Part of a small language model's weights.
Size: 10 layers, width 192, 3 heads of 64 (1 for keys and values), MLP 512 SwiGLU, vocabulary 8192, 7.08M parameters.
Architecture: RMSNorm before each block, rotary positions, no biases in attention or MLP, normalized queries and keys, attention and MLP in parallel.
Training: a variant of Muon for these matrices, 208M tokens, 16962 steps.
MLP neurons of a small language model. Each row is named by its layer, matrix (down: output weights) and neuron, and shows model dimensions 0-191. Each number is 128 + 32 x the weight over its row's rms, rounded and kept within 0 to 255. Numbers have three digits each. A neuron's up and down rows have the sign that makes its largest values positive.
A block is one neuron, or neurons of one layer that tend to fire together. Before each block is what it responds to, as a language model described it from the Wikipedia text at the highest values.

Description: Structured-text row/field starts. Opening tokens of new lines in tables, infoboxes and headings, such as the first pipe in election rows, "- Children", "===".
L6.down6:123118105135119174101140164086119164193119176107119157102133069145115126149156142079130110119104065037083116177107112231110118144051113139114129127132088142174078168187133134113152094158143082112074118132105115138137110076099103112133146104143096083113122182150120078129123083138131155176121109091126170132150124186159143092161121172115150137116142137086144149187142071114096115139081148110064154157173084142165100109108114118183169127180147118157160144158167147132122123142210142157082092158135084160165113195128110139113097096121173182123153090164162127153185116179145131108
L6.down218:124122128108073109112122120133093133110145102162107126092106191121144120126114141113125155103076155103067165191149137176154084176092103088141147163120124159151104150121102093155190169099204187128107139098100163123111122082148137148131124171124178102163143149170107122093195130165076137121109098138147114126195119176153092126140079176140140099122118147152114099047099111123109081154090136177135119110064108107150089174139067126131126158154143091161166177091190171158105159130097138135183137172172130119094130105081076165117114116139044075117129112127145185133059182088102084117
L6.down262:196133090159103116123147114084061078183117178156147177135111145161141162178191088095094098114110150110166200169160141158181137169131093152133116144120133151140109108145155112129102117114120168128097104216119130145173115121131126110131166096120171150180188137108129143117141092160125171128126143156170143133177117173147139056120093121105112128124159076117111112124180066102121100083115158178144098143155106123185133117159162143108187145156142053100065127103107123163098119138180095115087114157103080107059182123124203153125098115101131112144049081102182102120126123176139125094
L6.down361:154111087135142185141120092116142103111163175188114156129123131176036122078150158175076065071181088144144108154167119076136152142085104150137128170162149131105182138123151120098104143098148145149074128053111132112154144091115083121162162184089126117138149109121121174149122124125121147109152109180092138128106117148114146123113125160172116131177105120101096135177116094086078118073188143130148132095165067111188070157182138139112166177122112135072098197118080138144187141111171149113118119072130102160174103094097107137093166192120070127155160129062135141112068121103097130139

Description: Biography opening article. The article "a"/"an" after "is" in Wikipedia lead sentences defining a subject, e.g. "(born 1959) is a Moldovan"; also "Dur|ing" and "as an".
L6.down144:126123132097099114159116123080147157109151152134109147087143056112063119180230123104089133110171188042114113191102092111139132134094118134117151133128106171155152177154082126138137105104146124116194105106136138134175134097144162142121126179074134077127110133118127151143103181111090173161179158100117131138133173168098110113124055144128067102194122167083121148198185166100124141145136166124136080154175122103133118100091117115157151090162157151136165100117090092130095045076096153116143170095163137085118071143167098095136085124148179153126126099129201095125107096149129152128
L6.down186:100120115161110165140096115141115079104112115109166167112123151151131188151132112090170129112138128157088114100157122131123134100124137131168074177128080091106143109193158119118145121166141173133115093103103142146133138143121090086137199107162099126122144125143081142120075126078145154140075123090218118089128080091087105144172070115117127103128074153087153123123096157081141078167074072064133152145171237133122136165082123103193149134117145144139080082155077148143082180174192161127152125127129133118131255119121107088106138159112167116147096110137119102096139100131152133131
L6.down267:133115091165124090091144206118141149123171109186106203132158112159176138120217159165137090101174112160134081117156109116170149147154149195101156158102109121125097148135073097172133080143096208146177149119118149179136118109170109137132143169120188152157096108146126152142104134064074144086118115167106171188191076071133082148130119154137090098129124148157159109122168150079180086119125072080137106110064131106130091160079136108155175115142114179127082114151129142091089125159235123172095142129143108083131129104140115165137094152138120097133134156141162119131120123158106123118
L6.down297:108086065113165116149134125182110183103144161120055155144156065164110148130185161134110111107154092099172159148112098145128167084174153108131142143171065147186099102113130088127150114111177148094157153135151093143138118124120102153125106161137125137115146137138208161165119132100169079149123112183123111130144077144159125064106113131106066117117195112140169165109136086109046152171203134137096114178108187154118090090168114084136166147121110116152119100160140165144210179132172096149124115176112113112129101128084118078152125149098091143131111143117140140156010158158122092127

Description: Line break before lists. Newline tokens right after a section heading (==See also==, ===Golf===), a colon introducing a list, or a list item, before further content.
L7.down0:137130104132131107167118118148089051107127200141111118142157153128125121161065123118060122072092075139174056132175166120110132080144111103147190178096118103156136117143122093176162152133120127107149097130139102133068138129161130179129127090132106156119114115132105122096129056142141097111100124115124131148143142156163126111201125125101170129153089093130106086111078159118147133051092156211149142192144112137160134175158175146096131143146086183120206129197169151093074191170151147081138087143118082156134143075127171124098139136106075163141093138201128135116128141132195126160
L7.down10:154087167151183089118145141088106128116117105122107095130116080135116111093129126171174082085073145119113090071094113134122115118134130118105137102136131156181118188084154112141149131100091142090137087156166126110107090150090171114137110113136119116155136155081063112100129113141068138071171102092139144115136169190129162130089152162155178129159070135139154124154140097042107105150121193116140103128138065136157086103122124127120183094185126101166140152104115093118174080156189163120073123193086221118122148129174158049065162139160120149172079147096160110095154158166108122074
L7.down26:133112108149128100150157187095119136141149124147100160159174171096114128114010182155107119166129170142135107145155113114113111207148091065161143152159107100142107077148075170131137140118092177123137140088163153142114125137129157116139121139156153184131163125183113162101108123147074188066090104073123133105165047164114135132109083151149067153150095102134152182134153128092130148122130090158169110078144117112138124112116099097105131133151111160093162104122151135133060141169184175175133122159095081207103125133145084115079110191155095146091138156065139107048168102121132107150
L7.down30:158140073116141100146184124096099154130161161110128093165138146140163142134108112092122169145152110065184140096093162118149182182121148098134119122166142125080057175147095124088089117175090162126104130170180118187139160108071113094112169154113115132201093115095204189131100144098168069202109073145107143153120140150138126140121122140174106180121101176068124121146156151133156146152190140073153118128220141171131175105084134172126096110140145132149162152102142120081073084138134171155088117151138062106131097138172142138143157114142117113150128118103129146084215142126131167143
L7.down160:115138075143180075140120174101140091095115126137129134132126134134101093136129166105129130131178142132144154124140103137155123112124120136129064138136126126142123107112095128122169096149132076147119169164131202130108127106120081076153129067109111132084147028113123104192135060097134120111101110167133088183152128066104056110145079160085125111137122107108150091128112148125118124188150127164152130121143095091110134173180148149126150055166110086197080140115130128145105062149192106075176160169094085157174109181156144201118038086149069132146093099145152135134174132079079152121
L7.down244:105103161182131145161125180136101101185171125177136081106140035114205094124081141197148138100123124152138085146148138118176103116105123190142074104119139144057173141122142149083115138076145121117147168142158210169211163115146102143117050164127144095143127136169093143066118068131116128146124099127110090097196084128091109093143157136140100167133116116062132097125141161118144140167112161147165144176168087150130106158110133164168190103173155100095121200141166172127135105138126102134154104117148082195108086106106101153116104141103121114119101097164157123127150148143177145131
L7.down257:136079136090090147129128119117089076148121127164173129209104034151096102160110100159110118111122141096170112180116110168135174145117106078082130147072129130094130155147152165118118113127118090110125058137104059148094069092087145115109144167106143071139158143189147119190148129137101106138176134176161110175106143154118136118118165061104121178131144093102093154146134165082079146116080091116083144098154128146104103165058113139144119182127172147143137067109118112113076184136129139119120124071142128111140093155164176193162144128091093169167128146111110099199184114201151131117
L7.down292:156149170089133099152078135112130134113135109106146149068114095096102137122154111137107065128033126091129161154177134174137168127133114095113117088107122153177128079075096142128102175206095070133122100146152154173135106184113141114122127123073136129107123146102108136100102114087107143213108134065163211104131193143126106147147107119094113095073118127120150152105199103101123161178191117116119072121188145104178129177079126216116135123155118107140080146124151177088164156101132137140162147112123117100082141114089128093083124103122099126132082146163103119125158120044124118059
L7.down301:142133152045117137152178135108109137134146135129185176157149092088192137164066137118174130106164129119196115103086077103120126079138175114156095117135093130139098139138067119118136151186130094140127111127108113202135130131102141176163103121100121114115164151128076110144109123178164101098113130106115126087143105141150137100101075217104117124187136128087120119175107142096165127154060133103146111088143098119103111101041178140160147150133138122138177143095103146087064196150129159115135150154164138132169084165129166088117178116100152211121138122067123136127183120211174094169
L7.down317:152091115079148071119103162108125074130137110175155146118124154133116205107081109109112120137082147112121126127093144169127135147094121135155155129169051139117162157138122121143122130190146131079159199111119192100138101112107098154127114172165114194116155155118096101099150076136108151127134119117131154132124139107066067170111063106140164161128066110139126104142119187117148093140109140157159039174155099132135132154150152152145108057119142164054162163133140121101051128194089052154124094125049110134102176127111166122095156115148138167172156162109112080123207175151130141140
L7.down364:159098078121120158121085086070126087156137122112097124095104158090121116152132096123083076101156128193143059095124126156146101104121166135157117069127129177148058167118106165156087081106117124114133134107179199112117124169077117134133156155111161060151111082125123110134115075102112130150163149182154054129155149053161117121123114089172163156149126162142145087118187098094100073170130139126146163084179113181139156085091147178118104136103178133144129188083109217132099147139123124115138139113090201112181172118122079150121150094087149110123160122131145184144168138127150173089
L7.down374:148055054145165174098134109102177088090111086099138146126123106159129142071202120108153077075137112152162096097136127181125142155088117132178161129096125139161111106096116099142068112161157125119182089095165167091094104166152180077093103115120139132051135087106158112187135177145095102142144106139115175134103128122101170116103096167096114146154171058110135104126155126104089193114167134134091102132119186131174080128121125095179090064153144120096117102117159107124184151091156101085176137137145168043119172152128137152139173169170149121144148149124165161088137067128150130111
L7.down384:150129119064135082140147102143150116154126119159177160179070064111181116144095157138110088102139105105160138110133130146125122100084149108106049105129137112167125147112139121145056135092091071096152110108101110178126157103117118183088126139109160131150083120145090114130125143090130143203159153138097100117152145060108163081177116150122139084157192097093106121103143145141132166127098122106121096136158077089164133122077103131087159190142131137105057101110108137133077130078106103111142116110064124109208163144154195114076127078140156091138092064141103087157213139207122128101
L7.down426:132167135132078148161121080150175126138123144113126086142105079111078091115222101136155173103153151104097131140172182089129138088118170128122129199166153126140141131154166147094212035107203097069086117137097151133120174090104067110119078172161172153117141156122135142164111043135156124104149127112125163077153145138066093135143124119083113167173134108115154083143118133146076164119126139092191177107165105142112125151150120141141102121196147146136134093133133085128120156097137101165114145080109118149123111112066075137068091147106036132168114111110139119112171136134111099151
L7.down482:100185145154157162110138103106173085179124098137203131102099132141140136140196134150141134146134109142104165178180133138155113156153092140153039105095196132135100147114188145145063057081120094134174186124138115153119123186133100108124124147125109118152141144141122136080134157172154154170082125120189105132138099112073106053116107101095181098180123171144124132182118132032172134159135125149134108160179114148089152144120121131158156089146188141122123078100129138151116120078120124118094170176110118165150075126092104112146112185049111173143090102133156128143138167059144166134
L7.down485:136208084106121085083127064184181185215075115105102144108147118138079132150163130168115112119123143109108051131105145108165182159152092097151142140091140167091137169150133122165144121156122121167127108138143134116079135204120130145108144134105133100130218078136195123133152120129088143138113173160110139139107162141159107147136089166165158125120138079137128043145084166173154090097134103099128118142123095128095161126145122184128130125100161185102098116097079126122155147137174185137147124111104114112143132056118091123106146157173098184119145143120111088158246167116107125088

Description: Apostrophes and year digits. Apostrophes in contractions and possessives (I've, Women's, doesn't), plus the second digit of four-digit years (the 0 in 2024, the 1 in 1977).
L7.down5:095194077160113142107106107126120087128131135177160124130067133158125101101133090165115063126120175138116153118160153139104108124119179154119074102173185131063132167108149098118120156216095128177128118145119149084109089154100190186179095153137130112170090180160108074179046193094202162158146124100125143119102156188083098119150146106093154082147165104141115174134138167151126088120119173110074124129101113102141125104132171129119152120114156074152129119168130132112145109151134169116136086111086171030151173174091110173065119136144140148141107136143151158156135130140174158127
L7.down39:091170131143145132117105143145143117190125162168146146137209149154132151117107090135165057165107153087114094140124120042116134133157185122092128121110113108073119086145159190124177085083130103108142138106114135151106127117126116178128078165135106066087152134138080139154113180158161101111157144127130118105115021193160068107169170042148086108144100125119129132117097148129102194177220132093164103132127078161121095088170120131132107135172133136087105169137109101131136154171128132147109140166088125127113181093111091107126129104101118142121107040106132114161073069111116116108
L7.down93:159118109111116139148120220124156134124092137201087057110120068152125122087172111127194092099163138112176107207154130146083114175138076146177146153116100108104142137094042195168074115110141080138077103132099150162155120106156138110108163152134128131161122146116074152125119088133163074132117174154149125112139131113145075123154166140132093087111106131088121169151099101090096121131129113141129084118209082163088068175120130045125223145136123123151139054120108136098144091148110162149140149159067149135159159133138152156135181149138176158107139134111181135149112122110106127138
L7.down181:124101105102152114118090110113136165115119155133127149053132044088073094119081146154099153103165141154093188118170162184150097130087202096214093125061113119182157106173144166121131125131130072138119153115125177096110156137148056155162133150118182151114128181107136112185139113128132122155123179176114126141180125130114133139151119195121122108101135071148137120183160090107133128118138161117126089134220091119124147069092136118117139133133182110119124168113127123146147058195129130054152160131144174164178163192099102086163090130122091082116148116132141144112178106116163108119
L7.down207:153137108121096109046189114127101150132110146126161118145163063088139144058134113117146163082118098126119181134156137101174120155122109047113104161082171083161126113124097149098115093079115080102151101133143071114126048108084139092125196165142083170178140119114124083181151159149170153096139182147137078105118174086133088144120145150124123079176199100093122179145181134112073101183085150178093163138082149150137126142129166155134095114151155149189121156136121139145153137129090144141130081045080143150135123136110168108099167159135096104134157138108168115124149105147161154063
L7.down231:158193076175160154149110061099155166141100112073157133099126195142157179115122131161131097143110109133135129075105135114124099134085148134131124095139098163081113130107140080109075108118149080128140161092153131086133126116178152090089059100104124108155071118070000083165157055139176153104075078082136107140089116136164109084089135142063165151107157163094110098184129184114147131084167157130186118112157139096139153146153102128133153128159131072099116156127101102173119077127119122127134193151098112107071137134117082123159152161133125156129085147125154156149118134128113089175
L7.down258:081134181123119144102118128190116161169128155146166106213045161144119146176130092129118117087170137121160104087154136121106129109121151189147115107135100143104108064115171144147101071141118140101224152138125155122063143131152122088122144133107093121162164108096110123126116094149186148057126122112198116143172140116141117168170142115088174140134057138123130126147174114108141110165087087073145140116114123146125105080076074133133145133121186098122147087137079182092137119124116191104055143129114117193123128176114077108101104168078167116117075115133076168130133089167197095132
L7.down277:164095132101117127115119164088109146131180165092142108138082115127178087148130105172152073075089092107160071167108198060120163158127106127106155132200103084093104135104044052117107133167186149115199153092138135152130161105174118090136084107172172148110114117128158143120177200155125106084117119164132167172163124161158068126206179147147137168184095128136140125061118163151143133139099139111142132133098077143073139148130139163108130118121145079120121141096175096132216115110174126109136101133125136100132162153164093163156106168094135128157179133132117113113186096137106113118
L7.down304:111101114133129125079094075161136114099102119123140058174099204094122158114208158110169113168120154099156145126130144077136114124144102104058129094102128125228129131095137107122170170084108105111095119131133167132129145129126121107168158148105166118120129128083130136120089121097199132145148112119113140109098109140091157094062174075085096093099133106199089129140122140107171172190114140122099094204108115089175198129131080099144064117095134128171139147109192155131156154165105135039154139188149089107153099151115126113105073129186117176107081100136092157132109164145106129146
L7.down311:098118122138136133121138106164115100079160157152132113093106065106140099108054138154136148064105165093185106161145124110123123165069149181125126143126156124151159133161087198129084145113146107156168148127145128047071176122158162119166125093186133152181122123116204086130095145131086096138095082139128114120139097081145144121121146090057129127123146131127114138140175158142133104138181103148094090138088205116145122096124104115205129078104143148164186137130093081113194109107208129156143166072152061116162110096165135148130092108106128156083098109135147145135020133124155103117
L7.down320:128138133132121074151156166139123136122080118130220100143111156089152106131188138135134141117153112158168136078127092158142152116137173110133173118199109132034132091160115165142167147191114112131162181121131109153168108184082105085139143137117142052084149117145116173105149139086155158074138130063140075142092087076200120152139136130123124098113126141069101116147097142157148183063177152118118138149174152070078152170060136109127125106162143103183128141165104108174093153116072140133146148150128064117179133078168089138177129118107116141148117151207129077123107131164127131150
L7.down358:099090156137111104132147134121106132185157068092158145104159099170176103133049089092093169110165119135083110085112137123130077095152125165117063160090188163207152116105105105114151128064153147134125176148081107163124146144145100125095071115145177144109154130135213118152114069140151124109077060152140136120157129138062152158166109101056133136122193137158161120120143105086134131081123124080092155132117145164148157108146121128131160109158197166090032110133074099173158097122144121139143153181158138114105124123110140102125171115157094149132131132135133079090126140125167211085
L7.down359:095162118143105104113159153133105170157125112113205151069042107130109110126161070129095124177135085150102127094074120172126074147095146168123126135152175155152107113103150119117144112131168187128173115111147127096178160097118109119111104097096161192092138128149184129145141064087136215075185142111200189167102127109164139152103119089107145110157103117113147194149091056159162075114151109142156118173158070126120128076123106171119151122093117142134132123156123104182090116109138168100159152138198106171098155132130111197097101096079139100126153100152129154122150129150183077157
L7.down396:113145102095142166109086096129143094118071119078168142080170132117185171112064098106122109157096073053149154129145172170069176095108121196129138128154164142119077147110125155148148175100024111136157105096125176146149150102148085100152078113150092154093129129108133112139104198056120056104075108182095093085141167079084149171154113118153157098098102126125092162094143098125122166112144146087147116080140154100138071138142121171064137138120167133105140136154154108128134166163130067137096099123183093130115124129136092130173120122141124104151119119124107081103219171144137123133
L7.down449:158134142129118138092121106098065120139057160179109137199126070073085141129226130058110125086166116101152128183145127125103169157121155116093133143116126169112161149125172153166097098149106165128192116108166115127117098149084141166134093119075081097134142121141145114132163144160131083127183105085092128185113165160162118175144142131166065120162110139159088147092150157131097167128137088111160157152108158111117149173136138129094092143083106196145146175124171155129162125164141096120042144095143077134149169169182117175082071122160169187084155171148109157148104113118166142101
L7.down473:163128151119118105099121150105115172134199151116072121187154158141094098101160099144194125149107124062132124114110113103098121181176111114155110135139109134090148150100070123074131145120119115114142116120079156164132123100132126176121182130099093121120129160135103098151183085150118152099121099124137150157151109088129138112110108141129117184138049135128151116162125148077052121113147098108122144125142103102187114091145196111100141192142156088149125118149084118131109131157141182124138149156149106102101110062086206162140149238150187154120076137103122166093073136210164223083

Description: Prepositions after roles. Prepositions such as of, on and in right after a role noun or participle, like member of, Secretary of, serve on, released on, published in.
L3.down16:113146138133156119167166163096168139152172093115136105168164072132139122119133120114155113141082192107157111171140109102150192125137151037137106102113107149195149078109130116115163120159097118085164097136136185185146168155102112103143202157109133111147183094171131076097129147119168088155165107096115125099135100133154100086103044078117113141123169106150123111147129168106124148196139152088138078115139150129164136064161131164118149127139082086084120060148071046088114096119127174110189141100141139148143097143125072127161128162074166136102097164185121094126192142119098104085

Description: Article in biography openings. The article "an" after "is/was" in Wikipedia biography lead sentences, before a nationality such as American or English; weaker on "in", "the", "at" before places.
L7.down3:125115106167130105155100115197161120150096136099130102093083089152159163169170118087119093121155119132155128214180112149101062128151137088090121181150170123162138036168152131104109163146107079073180094137117187149146167110118141111135136152152162188182141133094212152129122144093134122069119158117118112096124160105096122142044053069086189128074160150095142121127156133118094155130084203144088099124099134111113112090097120162169143100129125095058162127127146124077140166121091135162112125132157138171186098162100163118142116136118126123156162155104144156171089134122112127170
L7.down47:155143124129076137157114109123133160135119100100092149122162083137137089156249182096170120096083136076076063156070137135177140117109111107189093113117096149242022129153143115075110111109152164195167148145178151060123121134113169089141098128135148157141179164107131129148117150171140137131115121152145145154117154080133133067122111099125059141136054154112153096117113123119082135150151157118089188181070162120129127072094126117092161119116141132147152135084106131120124159115113133105136168138086166145127150164126171099122117121117187102108177134142174144118136125165145144118
L7.down77:150157119156157114153165118160162093129107077118139146170182085123085132094062101134144104154115111147144155185156175095160079086130147108140151138125082157140083154108147087120098133084151024075083131132103122115132121130155058147116123154141127140151120116160132104111108055149125160164175130116094156142198119170113171119117148091048166094106117133143103177145141091157122113075113166086136122119105176117106204187151173105132186138133125150150175142098096068121121080158170092101144153121120155138121119156132160215082098159182092116140114115163139090129099194089111117185
L7.down133:133166140158077134133131118205148160125140159129165180150133117193142107110044158166149166095125069114129114171148145086100125137127115116118068132117159115143126123168120114119156149136095162100177079075129166158094152133145066157136113107153112194156192103133023136118121151106129146086124070155127123136116171159150151119165120152125208163150123163101131155107135150164115170189114103176148115138168116100141099103149117124133159079123132066148106112111176143142120158131199195112099141135179092145149087056118122063158162108164164169107048108113138122142142156099147070108
L7.down170:131163176136098140141184169172152114141128145146140106077049142088148084160141161095114128182115119114114162166125153115097114110174108123188138195063080187081143139157147106148165093112120082123180113114117129062071118122106085128119111166118125141149177153181131073173139107094108191117181125089164206182180130091098128126172096114158179136122103125113095123109204143133164118160152140145122174094153086095077090070127152141110121134172078043113156183142102137099160085106105140118069112125149127132105155155157115102151109157118146138145134153130101129147139140129160150203
L7.down173:138144172129081169116102073159157218149119109138170115122163057162126071132079145147076169131067097160153120153049103136133105126138089110077131138131125134136125135106062134135142122070124181153152108187162076146141084110176139088139126120098124105120150166157098108137142092185112146139093057113109140139083178058112121098139060209076135124125085121117111154143136141183096091134101145077113182143155103128112152118130125186109143098079125091109181127160172161091143102146088149085152142145125114154135060112110121064112166104131141147138115084165119163131146128159195153117
L7.down191:144131130124136156233102093146127114129125119155129165160151092120092133190064142109098113156141085131163133155134127152102130145126137070140096125104133116131118092132166090165150097094109155104148108127123143119140173139132066116138132171078070107119108165074157173202103135083162156161164078145121133163108200202128088112122107097170122155115119110063167137121146099145132078080087121141109067129186142143137107108065177135080091107173108153165119106164097131171172140160157120165061126089123216093141135117078092046127137124135144087154111125150127141132116149042160130156
L7.down250:106119152145181175106160147145108109153210130140141148104137069074125106144240190088121104079071135145124132151132147081134074122138091079149206142161106133217173118200132117190081123155147088163153169131144096093126140151158141126100146146148183129073169134140200141160136116114170122135115142096086151140186128167135078167117142164130082147094142128138154119196148156106162160119122114159128119142090134148092160129150125118136169167179146136162136088132114121153153157113147117128101103143164158152037087093092146152072151116128100144133087068130167134099132101148144122140
L7.down251:099145140115136067097118212167133087096115110185097115119104164130142116138096142109202122133152169100157090162128159098145141164092117136144126169098074128167162138130160068133143138134102101138117149141141118104185102126072156103107143121131117182090125137190165130105178112113097135075102123143128116175108089138155112123151093123164082134235149120074119151194092077189103116145151103122142156139159130200111110159139206108092107124212124109126125128171084154111159156084146140118130122132138055110132095111147116195135142130173143104138167155179154181171170057119086111109
L7.down263:135142190150175144174055130114141070110135092039113153125203059134115154118171142132169108115154098063111104138128175136123130153076103124161104109155162141213109165110103085109077159090137157087093162191114134174172119099150144183131175071101151128133205150152224082180140130145139107102133097129152144104075090074062130142110136117127147102140069176193139146150138137128162099126166137142145120111158136128105126148132151083140136120136099097070165153077122157141124112089166140190099096116147109117152135133131153096089189118166097114120132124123099118132148152120100144123
L7.down269:144117130145121152149082114118094163139153125179117156149124087139107082058137148138128064077113115152128162138101076103150112152150116183135074110134117157234107077131158086182075140114123165127148071119103080123134153074149107156114114135109105161135136186139169136151122098070118083133145089137121141114141082108161163127135078123135136076093128136135122120092142126130169106079077152118126139156106147081147116147114145116131158211160193083188088137162144081136116137125146153128101111134158163092106118118074140175115064050103116130112091129158179192138027206107107127119
L7.down392:105171115132103094102108132116118120123109122202155151138166088120082115099222178151123124129143125161078155220141162054103087162186132157087179149073142137121165175087089103123107110109115113116122143157091106161106128116108140085191092086104112068096112188122146132165138125096191157113133141101126149104123177158148133151101090114092086145099156170145091178173166121127116110206100130083068124129156128157146145173147148122139094118145114123160117102170125107168088134195133133080120143148136167119106163181169169118148209124141104122126067081154117074119148134130101186129
L7.down464:116139080130125155122117136116109101125143106100166113194138117103095138101146096150091154109178089122143213184190093101075121163114107122126118138191133147179156123097169065103158142073142124168091153099107116177103125086111131107121084158126099161148110158135073149090119184103130138100138115136116122163131085112085124066101152111076130186131135173170102113193088140128088113070131086124105146143183103119139138117171105154116122087163094168112116134104134134129119067141115073159123155096124133125118065103109145114122092167149100154104141173075200207136007159099090107145
L7.down466:140174153144139173136059115147181105112094118198126167119096000090115168130136105144114100115170067151126114188135121162114114089121135101112135154114114162219129132103080132074168120175120136144174143107110107133131122161114196124047080159104104163191074130162163112126107134103160122126111169121157113149125118173140149137133107065153101146101147125121081081078115106140123156152101089089117177150083162106104097093086125138093102149132126160146150057156164145103122111111071081154126116087106121144096106086144155133095147102149113157123130096104180156129044151151125155098
L7.down483:081156173089145146090143123149158154122145136164073158165074145169079075101115085081107166090121102113158150111077089083157102051099146126105141110169122111154145188145148139156182082093174110127104122119123093142135105092078126065096181148171095128089137130131147189105073093104098179152203135187140155136142112170135120077138104137115118132133076148127144142169144078132108150139126167098087179140099112146104135150118153108153198104155130112219135106157118146122153095165162129160096149126162149087120171072182135142155111096129167075108132098092144157197058128161143111117
L7.down486:146066118148152133159129086149128166156130104116136140181129127131123107133255106133112072170132130163116120096118137159090161125138163123201095079149101141179128133157221159187117119089118163123146125121189182100119118090134170150139128128135163090112113116108122180139107160080170132156134151137134145164132172138198163188132100107128117088150144114141167113162145145149117110210133145146094128112203116106111138094080078146132123119144132113129138096109159144100116171162114101053183175117140156139126124107189129143139098143047132100089045156115201152145174139160153156120

Description: Possessive apostrophe. The apostrophe in possessive 's after a noun or name, such as club's, band's, magazine's; weaker on hyphens and mid-word pieces.
L3.down326:077098117110124160055098106163090132153154159147079161124105139118142161111217168130101073128179151143184069122156156061111215165105152103113071136125151148128155115108182157139151087122128100098106152133127115118140146151159119106086040154153109116094106121124143136128111096081190095156156146103121107138113163085119114119172155136162124129124079155098109135135109143141094171132095107179124134106224131134164090063130107145139176118176162163135093158114126069106138146122136146115169142145124089212106169157099123185132111192055166123127116132122134115171178097145070127101

Description: Table and infobox field labels. Field or column-label words in Wikipedia tables, infoboxes and sports stat lists, usually after a pipe, dash or semicolon, e.g. Attendance, average, Team, Released, Born, Total votes.
L3.down413:083173087147156133108072177100130145103099186176065106126092144118135128130131068100121094099175161132157155117087134134109139068172115141120134121107114112054149143121132155138133062158136143167155110153100156123125117139130136098144106111146127154116175143168134126138092079127066110124128130105116169098106094143142097139120146133121074110076149116034113070118100126143150102116162171112120098167173148152150169108198148120142076108110126131091088197129182135102091154090189116083126090111100141157112132146103154073121081195193137133099158124182115047183166102090101206180

Description: Possessive apostrophe. The apostrophe in possessive 's after names and nouns, e.g. Mike's family, Men's Double Sculls, bachelor's degree; also in contractions like Don't.
L6.down18:125141096092207091110138111086119104147110122149102094122108078157159145100097101146146146116107101113137128133094128108158113145083117114139163161157086103102146131198112103094099184134166121129080115107100175097071169129062139178158123127141086124155095169112149198143164140134163165129097181127174099141122091154161191126088157060144162131207108109125109125121163089138118167100118195108103131153075141165122199108145142109181120094088145126128138094123137102173146107129113124174134112166103146101079170100073187163106082092180054205153163109070120085139129182145108124112
L6.down44:169150104125085115143152170156119104143105065091190133153084123144190136183102171131130094151137100080135171078154186107156104126136108143105151102147153161071094152084138091125092121155090139198146103123108142143086096135098198173072107112117122131166146087164131137167094098171144133111140122149170148152166138091155165160126104133136107176131148148081053128169144095149138113187111083077146114097159189113163142151140121206098142123094155090129156167097092157193119141097128141128123128070111160097092102150118083159081170171144170075125090181119188095118174115117124140059
L6.down167:094149084104166111166142081122113093151121139154124138117194106127105116120255170164106137129165138100101119106086112115128130084168140102127075101142180136154161133133122084087142142125146116134161167149173104143123121081145124168180134150083126107165080147172233094092140132139129154142140140116142148115085143146138089121131158092107118120164132105143143135102151084092142123095139143134157171134160133103091104134094163137107106133180174111145127026198129099100124113163122115169107123132112079173081048120106133082140064139094078123112136157140128176107067129132121111123
L6.down169:087157159154199114114085150101128105138110121123157104123143177144133126083099096114136069183139107125152114167096129152110144079156089113123167133121147107221060121108118185157121124148130067130147137128089062107123094105108149140149112112070072143046086159107080064120125079135085113136142120104128101068133138196119148125070089169155165191089162073108115148121141128105074125119157114154112089122182109125109060132152085102135137100176152158090156124131098117165152129039143104135165085108143112118098101183115171119096098160192082152114142151102139149156087150102125148162